Weights of a small transformer language model.
Size: 13 layers, width 512, 6 heads of 64, MLP 1344 GeGLU, vocabulary 15675, 45.1M parameters.
Architecture: RMSNorm before each block, rotary positions, no biases in attention or MLP, tied embeddings.
Training: a variant of Adam for these matrices, 733M tokens, 5589 steps.
MLP neurons of a small language model. Each row is named by its layer, matrix (gate and up: input weights; down: output weights) and neuron, and shows model dimensions 80-175. Each number is 500 + 25 x the weight over its row's rms, rounded and kept within 0 to 999. Numbers have three digits each. A neuron's up and down rows have the sign that makes its largest values positive.
After each neuron's rows, "fires after" lists the tokens most often just before its 100 highest values on Wikipedia text that the model never trained on. A number after a token or word is its count.

L10.gate634:506481524508486508535484454453519498525550526477476487498505497500499517480522523539487472479480525478492533508553560500482519539470530525519456527498550481481512482493514507519477473530526484480517459485481534449510488532461545501487489490484530533512495528457563508503469554483465496535
L10.up634:529452491479492507472516528504529448513507476497528533505535488512474499515490483474499543500508459509539504473514510503516494524502507513513513514456528518481496497419523493501524493526429551469521522495494527478519510500495470457478448480480479522531506531471463522506475528555487473485
L10.down634:529529507499503508508477443483555488454514520528482467514456467486520507518492518495481514501505493509526513515407481500468489493525524560523508481531470514463478523494510523527461502481511514462477481532530485484448496500473505484522541432516479458485493491531486476480489427494524517454
fires after: " |" 27, "-" 13, " (" 10

L2.gate107:501526517546498495511476493504535498530525488481481494511491523482471486485512458488491535494458477513487491482481500517529500475468552501526504506537497497563520563505503507480522493463486490506539513500491561509499545503512539462453491496488527495497516522496537524512518501498524469512
L2.up107:510506540471506543552507509511544523483516500502510500495463465520475505474496482484509485510509465495537485510496528515548475539443489550506495508456509493529500478546506448480474550470520504521566517528518563526507479464523504500500438479509520458552490502515531544545490519502536491495
L2.down107:470483473463536470507522523502490521496466506501488477525497502537521512504477484499469515508528511479510492506461504527462494514529521463486492514519506524491499503468511519562529525509477500487460515502452470527529506504473472515482587501515527545454468500526485485470463527473469553537
fires after: " D" 14, "V" 13, " V" 9, "D" 8, " CA" 7

L10.gate1017:523502512483531498496529476501516496517502548513492514538537507483534544488495489518519474537468494484469519510545519490545505522487527547514460507503516508499480466539525529505469451535492519525447512546460536490457501510515513530466508479497494503521481505463543516534465520485481518500
L10.up1017:480509500462511479476502490473504478519468517492503496495477475509484508507468500498447538485464489549520528526478469473509486529530491488515512425475489511479511495473506509504496513508503506497489448521503506499454511487509526495535464511487520504496563500521456472526464468512506493550
L10.down1017:498526525476483479497488494514500565473531514506481463499506509478521502468528505485554505505512470505519494524506497528512488510570520534479503501493469494508503446500495483476515503505484511517485519477482516458509536479502540552473483516515458516478515499492524536507507485525531534524
fires after: " " 39, " (" 17, "\n" 8, " $" 7, " the" 4

L2.gate116:538535484525504507506478472481529482493479512484501496500521473454483484509485544512497456482451497502490552532482526529505517524465483497477470473497554513498516505494470515501490538496536473501549471501537503500503546510478445494506533494559477532471517506517464472520503513530508472479
L2.up116:492474501506490477487484476501502529476510504477470500507477521494520496475508508450460500507490498507520483500482524475559484489485543483509484484486453458507514494495515557527453501521474493523534552502479500534541498486523515487484520443504478503509508474515523515467488495482492511528
L2.down116:512507529532547533491506545497514493508484508472512455534483557472490498531494501511492468498508493522458485496495468563474488495497461501455507520530495506532495545518488444500536465518565457482499480499482461519492494529444492509502465518517487492486497482490493482515498511476510468527
fires after: " (" 14, " \"" 11, "-" 9, "}(" 6, " '" 5, "op" 5

L8.gate277:464507508490430485492489485502447474524507472519501455507527478533477510493504530509434510519560504499524481510517502469540477501515514545475560479525485489468502533494538532529499441463451493477496550513474476512487506486510516496472527515524512483445490496488534480473521490476493464473
L8.up277:499497511515484517490478504563480502517502476506527509447535505523483494511516472495467482484486510491498533448529536469471543482511511539516486466449508494468523533504524513522511490487478505482505498514502531475520456475483513532470476505557494474471548489495498514517518528536485475507
L8.down277:497507483468451470513507540488438528506484444509504507550504483530490490516485529505515460530522499511491526482579493472515466514501549466473524487507514514481529498492479535485518502497514514497470490480527508517497482475470455486482471498464537526505466552501496477475488576508497529464
fires after: " " 53, "%" 6, " or" 5

L2.gate631:514504535507520462521471470538527518470477493507530499491496461500484497529494469495486495512506513489455514481505482519496462470503504512519488528490506525525514522523447492513489498490511499472458508502520475502508534518497493545474523452545499493464467497537522494489513488513495491478
L2.up631:522453466493512525484527461523467506529474495517516481539502491487479501493475527467497564471467535532485488487501497514532496470497446503501505499523505498453525529526507558482497508488503506469523491499482470577448481465482475487491506521454490457487494469469497456459517553520523431512
L2.down631:484527505529495516540488538488527475478504511471472507474483509490487459506542510587471442533481454482536501504446485476486515537500490496487528505497493535532489471491480461533514507538517525519527550446504490449511529523537493487531459513512497561563520480507494516527473485508507527480
fires after: " has" 17, " had" 12, " have" 12, " It" 5, "9" 5

L4.gate241:552485500523483517510502492501523490475508499507522487463517524522511499482512513516494497505469554508480528500519541485455532475517442540513515534493509478500480458500529499494485490512540489514508477415489464486523509519458456476509528510511506500446555456526480487508508525535504465525
L4.up241:512521442522462477526521515499512495508491458490522494473506499520450467491520481523490484543531508512474562492512477516481467436538478491509515516483503501501528383528512489532483491534511477526533524459522478557521507489507504505519463457483534480514498517540533481509477548478511487505
L4.down241:532514536510534513488528453522509488481550505493488476508508514490507491545459520496489545520494509533506468522536543470470488511561528464514517498515556500483508531515485523518469560479471453499506493551477494463524523472490494525502469474487528475520516490511496509532459471495496505512
fires after: " " 56, " (" 4, " the" 4

L4.gate303:515510471513502518547485473472494512509529505493496490495505476470504458465441488493475505503480498562484537531510474489517533507534496520474456483513501484507470531514486507490512520499482495512566473473518492506521505478524470431515502541494462509498477479515535499494511488535501489493
L4.up303:446529489492527520513480526514485524459493498499518515521484501487511521529455494498530489531532487481489485467491541518455512490507505476488489479483535518497488514517543540480489515508507524511483490511501499518538454511532520482502534513472495495519517492524467497462495495481478462480
L4.down303:537476499492484484500556505507520491510493518507512502451502499506523518488531524487545509465502493509537531545449487478517478472513473535505492492501459501499497462529454435502502509464504490512461481550475527488470486477473499489497503503510526498487507493510533503532496480518548485550
fires after: " " 36, "–" 14, " (" 7, "18" 6, " the" 5

L7.gate758:477500492461537488534437554513516499498469469505518482478506467463521505489497507522481463547529527560463517504505540535511488512527489530550504494429496521450502450482495501473476502510515497525539482490478494523485522450506520453500462511491554530486482505512545527477495503495474501496
L7.up758:519526506500450497539533519477464509496498471473468502499501496500487509481527471502526487496482490440495521492475479505549518502503541509473526495486551495514507513505545468509530492461480490471514512484456504505479479523475438493544436507505468498492542472507505485503527507453500514494
L7.down758:492469504494496519450528483512513483516522504505501481544525508456504492518487500504504506456467544548455495548501487508495514542503450498537462517494454550508476525527474515526485476513516552497465493480493487487460497501493495510522489515511514479485504527461528472476465481504454451490
fires after: "," 23, "." 16, "-" 13, " |" 8, ":" 7

L4.gate731:527522500501493439485537505504483437506524515543476457516542489502498513465527486507518503478515495487529491531515535479533488526485548492506528488505528493504499509534543506495488488515514473492521505560489568502486495446540510469515475505510505491501516507504469509470492528486489510527
L4.up731:500460510504513455459544513490512464509508495506499462511512489531504506482488504471515519497490494494496512547493528483538491517509531450504516486521489497516496532490486521507473545494526461513514481556475535512504511428516525479511474520471484498504516527506455521502513514503530500517
L4.down731:508473473520539534461484508522503509479517500460454479498498517495487501531457513470464531506496494533489529497343468530497466506490495464521565520458483489502479496523483524543498498506484492505461470441461440546529502498465495506531495502489504497508496502514525506520482517477575487482
fires after: ".\n\n" 60, ".\"\n\n" 5

L8.gate757:524520497524460542505505543457485493534514474488440468518482477473453454543471483521480511530458495492477494506495482511493498447467532497470507487477525505511521462474475436491484486512530473466528468502525511464546486527482475533512495475513528462483481541516490455537520510479474474484
L8.up757:514478554490509477483450501492497472490499504531488453491489440480510507533484516472480450477495493505423500497488515512505509526483482498506500493519509475497541520507494473490483467549498518538503515498529493522473516442496465493495525525508503544487498511522486456471522502518464480543
L8.down757:502520507533498532563535527549538527493482471497506546491466526520474520498515485515510515509480464491494503541494425534529499444550542476457518508480466520501524507497517477487544471497508479474502523517495502486549498522473509500520445504510540503555519522468492530529508520468495518484
fires after: "," 31, " (" 22, " and" 4

L8.gate1227:555472494521452525491479518475494498493545503500508522478524487491512531505497517498493441484496454476505503511520510476463510464501508461450461486530530499496535531519507445495501472520493472503489531490485526514467482488552520469501510486419493479456541507506464503487499493514480474505
L8.up1227:447532511530499491489490508556477487494477513482508495472518482506495500528478498509571535517511462485494541453502524461512485522438514542494453525495468506552485463474492474483489470486481501547507503471516510497506512532528509497467479505527518489501508496558498476515505493492516487478
L8.down1227:481477506489494505520484484497547489505514478514506483486505447539497508516527516485496547531511514484508499487497489517567480510493539531525540451502535532491495465532463505513539522460474493524536501540529473453501508469505503474512480473481518487479467519504530465485524499481577472528
fires after: " " 46, " |" 7, " (" 5, " and" 4

L4.gate38:525542510479472537522511512511451526475464484487515492478538494540482503538503509512513456537538514497527471508499511511461531507504493528490477483447487450493532491509510491488498487559508531526518483519538464468523485552494472485492511526518523487520512493471504474464506522511513493515
L4.up38:495510478528460511521463492512490504526485476479467486496502474471509526531514543533500514538507500497537507503506503503474553464532509502520453470491522460487537507510500512521430527523479528491504518506501455538565502502476492463534463494519483514500497531482501474486521524488497498478
L4.down38:512503517475475520519510507524532506501526539508515492529476533481506497519473474511485512463507488538502522491456496472502475514487466438493483501522431547498528502524486518499507502487509494501461498517517479500489497447520500507464513442502538487497514457503513495502525468505549517512
fires after: "," 32, "." 18, " " 12, "–" 12

L10.gate1136:514486504463469497520456535509538491532489468540428472470477528463456506503483493520512455489493496507483449479525525560501526474463471514487500498487504481513507504458517474499471490509469500511456478521503556525511441494529491471521492472547485481478530505492489488488551533508489491511
L10.up1136:494471500472481496523443518496524473525494513533450483442508503495519478532530487533557456494469464509496522476507480529530514504498510504526505463495479495510482481460534494517470490544494494496531452518509525455500500452498483468490453490528500503492550498486459481470529559491497504539
L10.down1136:518477484537511484481525508492501499522502523519519488560513513510491475505509515481464529451523494489504500494390511531497482533522515495510528490512490508510470487508551457501535461488506480517517514507485510518481560512503517510486493544515500509520493486499494477491493397474468491516
fires after: " |" 52, " (" 8, " m" 7

L8.gate96:482501548506449481487497479478507478539546465472499508539503481490551542451468525481475531516523523504506513527502478476477481516444455495501503518530506500482510525487518518526484465520482476511522472485455494546497523475568492447513479521515458469501511520548503529492453497500452495469
L8.up96:476529497538545533528506508512534516485514473476486525503515508532528449525468485506511474515503511506449482502506497502472543464491528508502461469487551490478553493491498487490472488524472460543513484504503488507534500484486466458486485518516514533521496510459539471517524501494515488475
L8.down96:473495511463482444469503450476461494481495497524572462456498455481468535488512510492483515487549524512526498502492499532515509535504486522466508526531491517470432491516492517540503524466493534454482482466523490524490472507564486472516481458492520545468491496511478509491516472489491542510
fires after: " " 49, " (" 5

L2.gate948:493484483494539481480496541536486505516520447504490503519517546521472506469509470504545494531508504457485492446521540455560487492479477524469529512435466487507474504512513507491490490529490510511483442496529477495537490506490494511501479554506513551477517487523503493473447519527461508488
L2.up948:528503473481507478508498483523464494462450445479543515488508503512493484483532501489514510502541520479543496504520516456488515500501480492487497499480467473535491520508492540481511498539475494502520471490515452571518487534506532491487503529489502497484483481534483481483462538483498478493
L2.down948:524451515487476532491501501569496547546524501438486453503502497510518490542482515487475539491507464498540472495441528508468492519531416505484525478476520502532508504497497457516498472476556466525552498498521504542496510450513496469489487442484491509558505530493514509518502529487507531516
fires after: " " 51, " (" 12, "–" 9, "(" 5, " |" 4

L2.gate1320:523519489475503500509513498480529498487487467451494511470492494437503502499521500497497486467485506482487531486516514460506505494465547494536451495507530481521564567495483490498507521498501481522490483468518541511472537529535497499522518494476436533500532517532555473496501514516494472499
L2.up1320:520514512474476497455511483479494507537485470510492482559494495473485472502488539494503501496506496476504524500477492527517513535483531526483505518504553492473517527537500522490520527471458480500538487496525494472479505518456484498433469500501505497507485538495485511502482491514516505510
L2.down1320:486501492478503491515492509503511526465529512489483502459498522476502541479488476501536544480517475523504506485519555478475462482519464513543469476534465501503505471447515479501482489544496528532493505495457495544511522537524504494517520474486503503520484492484512491509492485504491481429
fires after: " |" 35, "|" 10, " N" 5, " the" 4, "-" 4

L7.gate596:546525487494482425486526552466527500464521506493505520508504482490485523505495525452475563542493490567542455524509552480515492504514565497507540508533476498494516459521495492511485503513532468514476450520498506440510502509504460496506549521497517495455501541501479471494481508518516492511
L7.up596:479540542465524549501510499491476468528511553471483507549461471451509476510511527477507492482513467484499496480518495542522506508497493519522531541476498510505493473497501463496487455561505489518512454487549516513503501504495521483495482466492504516520517526517503507493538495515506518512
L7.down596:538547518487475450509501469490535550477506458503508537513504517468446457507478536485508514502529492553498491519534502491496511499493510500520450447526505505491547509494461490472545498487523469484466512498503487506531509512531514505529513514455505523497542522521488474513486516482461510499
fires after: " " 65, "," 4, " T" 4

L2.gate1271:450496492490478491557479569468544436558502484489496469478464502512454505504499502495524532508496509431477509469514499441496477466498486518522514496485523504505509474523459456484512497524511511494471469458509511474521504467459498526531466520538513505506517546482474494515476516507497508532
L2.up1271:479481494485485506506492525509526447508506510507450508539499488518471459501483496497488531526513511498561499491495480515501479467535530498512533478493535495437544487463469499466453485515477523516521534518522529474518473500488538514497474509520478517531502524507552511495507525508512496535
L2.down1271:532493484504532505480520478460501513481526497519476515517532518515502473513488525503514480466509496480465445506479510506476501516467544469514473532496488544528481521497507525535513512511538477488473552493529452556482535545451488465499517495505499521482463492514491471505534481511466544482
fires after: " v" 16, " J" 12, " H" 10, " m" 8, " M" 5

L10.gate1343:520542493492522478516524535574499476516523469459487492502554471481461514461516516516482445516523477472537482517525501469539480452481468493464469494490522479501541485472504497490481482530476510495441549467508534426497485497534465481491470464486503492471493487503513488527496530417488504526
L10.up1343:456526471456501518499473498517487520524501506481492507445507485506520522435515494554486484486508553479539473524516526515509517444510485502542481505551468534484494494501539431558477554543484475473497523454497505498531490485512494464482487477485455505492505482476520503515515540514515509498
L10.down1343:503468518493552480506506546526522481524504508450514527535433521459488475519481479476487516513490548508503476507471482526450486467541466481509513531520520502464460488476484501489505484498526511507501522531476504529487491503500530494549533507551525531507496514467475511502495457540524495515
fires after: "|" 29, " " 12, ";" 11, " |" 7, "–" 6, "22" 4

L2.gate917:558525508500451497486468517501528464487531508515494473484480509553509531467506514497508510531483519477509499516523515498504536471494520503485497506534489471500521503488488483511494497506526457500457505517484499539539478513511487514480521537505477504477467522485502511487509533515487490521
L2.up917:547524498476483479466461487475546495484490502486511441468499519550520534492470481510505489513482507463483488513487502500498533476496532503479510486520509466505536521470483497554493512495523435474512492490491496510532508494486492485476505518502487522522483516491471501490492510508507490544
L2.down917:530496468467516481508498492489493522515497490512506447486502475523516520491516507473496526465443498490499477523294490472528518508498515493508528478480503471516517538507487487513500487496500476492502523495457426516481490476490491485471489530482508518505500512473474543529503496503651495509
fires after: ".\n\n" 56, " |\n\n" 16, "\n\n" 16

L8.gate1036:571527490502452491542491527472515483490495506462471506474514465510508508488488492559477512528490459526526522477537532516519524497558524496478504522475464515468499486527527445493514504533484464528503486470446525472551498491490505456514486480530496569469521493461527521492472548520476459531
L8.up1036:514470509505511507510493479484490481480505520521525501489478489514499492533485528515458532544501476548476465460499506471518504431516498467470508510446486539538536542444563440501491479465478508549494523504495480551480528463491519487491462477510563514481471497503491499493529516542472527528
L8.down1036:474490503488507496511517497486500530498516478511522471469510483469495512497486469486513487517513508482522494524434466531549494491482495497468494510505496491503512467496469502503546499506499489487491491525495537473549490532505513465505516492443496463497482515500509542529515447557537520522
fires after: "-" 18, "19" 15, "20" 12, " (" 7, " " 6, "–" 6

L2.gate129:481518468499489525483419513510504507530515513504473494446532496517508531547514502497506499493521506513493514511525469498497502485491498517462514509544542478470514465506488493488440478460483544547503476517510499468463480505493483496466473516580516477487504490502459499523465505485475469470
L2.up129:512504499506475500514508560494531483469466534511476514481512488510483524458553469525496544491479488518491502489488497497486462497466523509526515503511521518489512505480519475522508514469475484499464498540502550509521483503479498485480463502454538507529491509479506514570500522486493528504
L2.down129:491505512542549462510484511542498495473529471493478463530485480521492498473491516474516514538500478513475494518558521504495505488505520490527528511487499499516501475503507516498449471543505522512529549463508454495444541508485463519517537535561471469502514489508487504461502423504487441535
fires after: " F" 16, " v" 15, " N" 8, " M" 7, " E" 7

L2.gate1121:525509501497507473454499506513497533489478464511469473477517543512491502510508510483506497519554523472470509503517547483466517494503520497487473490478520470533500534497464469515522470531506491468504527485520486510492503452496481480505485476514494523474509542507536501496504554474459501524
L2.up1121:486482503471495416474506480522483553499488516491488483482507504529516496503476535485573530498479480496493543485520547476476494484471493529498487479481505493497523543462525524516513513500511533503493520530511517524460473509511558498554508462509476548474506532508516450511549544528486493474
L2.down1121:506472479507522510481507528492503484521491513475534511489517526500506497451505488495480479459544480499548475514460454494507468516494478456519515530498475525518530475492461518471533478482539535527484491469538476502560460479531536487480471499485535462528466468519533520457449493503540529520
fires after: " " 39, " |" 20, " D" 11, "D" 4, " F" 4, "P" 4

L2.gate598:486542479467483517490490515502500495515520479533496490447484483526497558497466455525526508489504519480529524515543490468467475482503499478501510518476477469516520456494538502504505526498528504537531513477554473492533517542490462500507512494507488443495523493549512495476492528487472514501
L2.up598:534505487506519528518489536476541492544476507480472480483509467523530505491497461465519531524450491507506561498497479447489507520532475480473546528489492539553487447527514516487525482482527500498467483497489535526480502497492528468473531504521519512512498498523507492503548497496467526504
L2.down598:482460520533539515508506500494537449522504501486513549479500531493483479510520542472509538550497495551504516513427508531474498457490517492469484483506519517476484526510447526483507519504495434510505501493477484532458527508506500476544533525519485533462496480501457482539517482493496478535
fires after: " " 35, ":" 13, "-" 5

L2.gate821:482485512492488501516459513445536489516511464509447472436533544493491503486501542522529466542503496481500455549508524458505560495502546553454522470501472484475505509473483482502486508496515500485491502533473524495501535498509508490518502511528490537451476508505503475528526501516486464562
L2.up821:508515474520518500472531512507469487518514519477469480511507508551521509534461540517516499487511536479476508466493480461540538495458482499469522509475535485515494501515536480475464516477533485515440464449474457528496513511493494488515506504526486484507517513487465477517522506471498510461
L2.down821:482503526496524527499513501473533516515512473473536474508498500484486469462485533469534500517495510470468493538451519528501523492533498507479493487517484523517514507477457475475502485517482465457514499527507518460473530484505482535457464521514490524457531512507478531497531464516487475561
fires after: " " 32, " |" 26, " signed" 6

L7.gate215:502518510513529483456522467520482489452457473497445504514487511482518516469497511527531453521532574475510509500537532477443521447541506544537453511522504516500479442498540492463507493480519480481556509489465511497532528555564490531523485494490477504446470521499485487538493517508520498558
L7.up215:506497519455509528529538479510532473530536512533508506509493506488510482460479498459517506485522508496470532499513558482505507500490471492502522515523500527508480486501479490524493524498498521500485508492526490480509498477515511460482476524488488560514521467531505504506537525493516494492
L7.down215:491546499468520471463486492519473534505502496474478508496465500497506511481469495508531515497487497475478488508394474508501495485490510505466545511505462512483505493529482532494476529485502502482515483503497496489493489510475499486457537520530501515503508482445453457497478432506498473474
fires after: " " 61, " |" 28

L8.gate963:485507482480529456499490501529481484528520496508497467524500474451504522473507525468513501528522475514534493501530523526505476437506512534516505509547476532494445448466485493515508498515481474527458557480512520489504475508546479505486470486468495499493546526486491478494510515536499544452
L8.up963:499502495497479537523509522498505519498462515509554534502479500481517504447493482506499464516528508488512484538512515532503505470516527493467516490531513520494524552501543508536512537546493496469495497505498437491517468477469516487538512486524461518485493476505501529506527540521505517525
L8.down963:454523510495470462493496506491502494484491537502475501496460522540470487466503570506516487525486510474499458523521528516518477502539490494475457500545501505549504523515517440467512515539476507456500509433505556526488487477488473491541524473453455479494486482522497485509472489575463563462
fires after: " " 30, "–" 14, "|" 8, " (" 5

L7.gate44:511527498507446482535502502484481488515508546470527459472521480480521521504497513516523501502464522531527506523535493488494504463529517543491474510481463520488495462518536532509482522541512481497485499493470549486535488496461506445478506495524548487486514496498526479530520519517532526505
L7.up44:452505545482494500531508498488514468503513465509497505556503460502469447477496521470536493503496512505499463495514489520513526483499486494428519474480542551496525450503485492499474473525515482473485483472522500450477497483492446518488474521508456495536534531524505538477485478559495528527
L7.down44:512514521515540493513481527510486515487522517507491522457512489501495518468540463473445538511524525535474485497477461506472515467545524510529469480506431479463530499498490506538531510495470505523476507552494512464455447551494529435538517545505513519524491498479488497497535519468498465490
fires after: " " 69, " (" 9, "-" 7, " M" 4

L10.gate209:557506484550490507485492473496482538510491464496546493501497510517433506484516507511494494473561511493487514533516546481505505478499496463490504484464519484510522460488478443477457487483558507520511499549468518495431504460525455502452435485507528497522490501490503504509463490516515502543
L10.up209:493507496533517517500521517485507522497481472487474533494511517493473494542477479481522483481544513487494492465496467468506546467500509504486515540476496507507486465497540479505452514517529463465506491523473485489473486488476472496478511550499458501523471490513511519528488504470554507528
L10.down209:476511471481431512516530502505522545529495521491501539534476464489497493486500453511484515481489497488487489524426468482488490547540509476534470495525455515492491452492464482503531508485500455518488471487508528496480456524489555491491529493505499512486462533473518484514529406526527486460
fires after: " |" 36, ";" 11, "," 9, " (" 7, "-" 5, " the" 4

L2.gate796:457481561504473502557450508499529505521516501496488492479522492480470445526528522517520511533488522480513547506485489492461508480465499490481492478512492501527489487486486485521522502520536496489506505477544498493493479505443485524511479478506511483473509468508527485497498513514554510510
L2.up796:506488530507469523503510517471556440493503484517467492475461489476501491499530519510529530491493488459466543478499469519493542462448520492442551501483465482525482482471515485511486462490469496488506487476517512455499475518485499483465430525453507486497528531516508474482511541505520503513
L2.down796:519493462493535482486511471538490527502481474468514516536527492526498514480456493499495476476515489551509467520506536490505474525568510501545494493530517497493518515522485521493511539492516496509478518507494464496496551460527500492534538484531480492510480460493452513517489436493497532493
fires after: " H" 17, " F" 12, " C" 10, " v" 9, " L" 8, " W" 8

L4.gate1111:517506487510508522525485515447511508490489515499451475490491490525506475533491510526530514496466563452510479514498505508493507504528525471494512476501543519487530466532467479497460532488517507503506522471542504512486533493463460527506513485523477444496517504532527436509484508501507453499
L4.up1111:534461492482520480512488479486506556539517495480474510498496529545521512481503493486520499444501480534515502525488484476525508477522488490514443539517434473502499542496492532502535504534525503533500506523501476510524482498504518521486526466507462535514478499471537506504500548499478487505
L4.down1111:527540509482524531491541502482536455496505468500519506491521504479490534507500482495488484517501515544526527497452499540509513487482485498486526490472469480536502478487531500437481501496501487485415527489497496467498482533488481480532485499535503468501489502526493507513494508486516531518
fires after: ":" 36, "–" 20, " c" 6, "c" 5, "p" 4

L8.gate1062:480511498450493485510505499503494477519540536554525456526482533429468473447482546514486475473524528503490477509528490538531471501477550547489517482476508508486535455481520510506482518501480514469498511520536561473473477511513462478500499489519512475512477523517506488490477513458491497499
L8.up1062:471508526505506481516518491496451526543519492506530493520454502440514491457498505482508464472536522504530512538498481531518526529534534533453516470480530508481531495507511553497534502451525504497501474511498549467456506504501494464529529455470494499522472498504501464487496479447499488492
L8.down1062:480496495493505492508523509504516501515503497495506532509508528496505478500474424543499506487510489551495505503475480480484521542482488471498509490527533522476461500490466444480442507485506484508531425496478536462466459485519502537483507468463496482509477522467506512509512532513493530475
fires after: " on" 30, "On" 13, " |" 10, ":" 9, "," 8, " On" 4

L8.gate851:514550511542459507507519492530480483514439493477513517467491506542495552506540523514491470542542510533496491545524516538486511495529496546495501512489491527497555480484464488462518495487466492534465468513466513518480503448522476502479509495520538499506471494524542495510458533470518497455
L8.up851:475537517528501476537477492507492502499493500517477486480507503501544480458502504481488491519556507523480484523525531505441545480539526500479497478507502520504480470479468502485499478530472517483546528538512488548514473482459512494465508474521503529528503510520510531491494500470524495505
L8.down851:525507517471451486511499497493516521521529481470490496507513513500460468526465498529489514492491469533528480508413506478493490494496495487506544567534493477482542525540537495496465562481500520498532512490532494505502526542498497471532491519492506507521479496526502526514539479529507479482
fires after: " " 71, " (" 16, "–" 4

L10.gate458:471481495483509476493477474476472464499533458538538481483500504516437490517486515509498504500513499537514486527531524508498513463453525561522489517504479482492493495507451584479486499511527513478493510499509514443473492500539489501482540506497468513494505497509522529531529500487478492474
L10.up458:476513508479492510510495509455515495514508466521507473451524499472490489510513489508493513515520491549512497477524494510457475440485527519509521489513518471513508521520467528496463464539501438510516505507539497457495491459484489450471507480502472471454453498520486499542471518470498534471
L10.down458:465507507518503512529492499508520534504497487486514503490509577521496518485520532488522461509519512466523461485455483565510525478520517567507464518525505465445468467480472471488516528502483492485515500467485541533474496501511510524495497518492433491454514510487517526487515458520468498528
fires after: " |" 54, " " 16, "|" 6, "-" 6, "'" 4

L4.gate994:470485481513478484482552549481513517509468490508513472445487492509520510495493489477530516515519526460495465489533527524486513509490498491495531490498495527495490527543494534501512491544452467502507509502495529493531500439481492482493531531532543492505506568485513502525482497481499513525
L4.up994:482465465524481489472464512499480476541489534486494539514490532501506484488494492479524517511435475497529531455508486450530455518508492523515517521480530486497512515454472530496495534460484488496521489517520519498515461493484537466513478491485474478501518530478485527461519499534516461480
L4.down994:534537495524491509515505527492548534495550470481493448485498529479520495477484477494503507453534483473449439513559541503498522502504448478513477499492517504539501484508479492449478483490539433478492461534436539531480508469501477525464519472521539492479495503537517536544516491500511499490
fires after: " |\n" 27, "|---|---|---|---|---|---|\n" 8, "|---|---|---|---|---|\n" 6, " (" 5, " m" 4

L7.gate1251:475453510513524497561560489489511488486492494487530532472507519476496463520508535542499525472490539489488519523476462524499490524491463513497501492503471483482524500509504533460503519517520518526489478507525494508529497541516448498499534482424474478504474457530505533475494452496525497494
L7.up1251:521539500485477478505513481492463529503491498491526481513525515493480517491458472507521520512504470517510493541491519463526490491532487535532499502491537453506516512508506547474481509504498536460499456515473481474483454474494486529467543577513480517529514536492509505481546471531498476479
L7.down1251:481492496552508482497524518528517487534470520528480506499476538503505500535512532490491471481508491505479519513466454508461501501486510462473496535505472542471486480514475420512492495438502472510526535476508488524494539496536482460517491502543476512467472462501517504477493495496535513515
fires after: " " 63, ":" 10, "–" 4

L7.gate1234:504462488518511462474507471523482479514501467496477454556486521538521507487482520467528500503540487492481538507509501410530487513521519492473563500496501488504498511505510490487549516485498535480518432509551451498499553514541460511478471447484517513507498475532507483482525496531501471483
L7.up1234:490511496489498509484499506495439486516533520508494511486493527483514481502509484462496509474492513450517509507497528511484506513524520495485483502499500483504522478502483492495537482505508522492531466530500531519482508525482498522484513477527520463484476483533568505498488516510487478508
L7.down1234:521527577521509518514502475498517511554489513476514491520505471503505470484474520522527483478480490515467461483527525492475477470497489490509511502485476519498479512504467502488505516493533525488446479487517494512471507474526552500502455476477502516518540514507486511493518590503515496499
fires after: " " 26, "." 16, "–" 8

L7.gate516:563498545483502485518468520499489507525511495484502510490540538515485487533511489563495524458497514491521504532533458503499533492527512466515469464499470472553491516511515452488474498492513545515515504525524529520505523499478532489506502466528520509473531502492545484536515517547531537505
L7.up516:459482484461490507507497503517510479480480473510507490508480512545510518515476515524506490473517504488481506475500476543504482473503541489464507487475523451478477510470497455483477490527497539489549499519509494511518497497479476485554464517510488518508461490531506511485502508504514543463
L7.down516:519478493504539500512528532525495541532459509508523498492529477487491468490505478466509517466528523499535523481416488482479475517504479505496503499484482538507490491529516529511456503477508474537471459461500470480504530525509472502474532482527515503517498475502473493494505444517543432535
fires after: " " 31, "." 27, "," 6, ":" 6, "°" 5

L7.gate331:505547561490522495456514488506518517498502511522491454484489511489498510524458520469528489522520497497494494503519515493513482549508478463503506490498451514524507470502522483498511488518512552467517484512521510519464483483500458480498481515496521528526496518521502513506496513509525460509
L7.up331:497533534496519529521526507517471496503497492518459485498469482523450424485500536508501442492504509516526472495508485495509498482514503472504475516534485508557461543565480549475470553511494517526504515500512514521517489503479497505506549538532495473506531527511515488493538499507469497529
L7.down331:520516460496524510500454468484522535524496507479471484522512501513506545501458502505509493522548521529496467513369472492480509548464477480520478512518485508485548516494512482475526509502526460490497492506514516526482504483541487478484501451511511512470477515508546506464510455520563499461
fires after: " " 29, "-" 22, "–" 11, " F" 9, "F" 5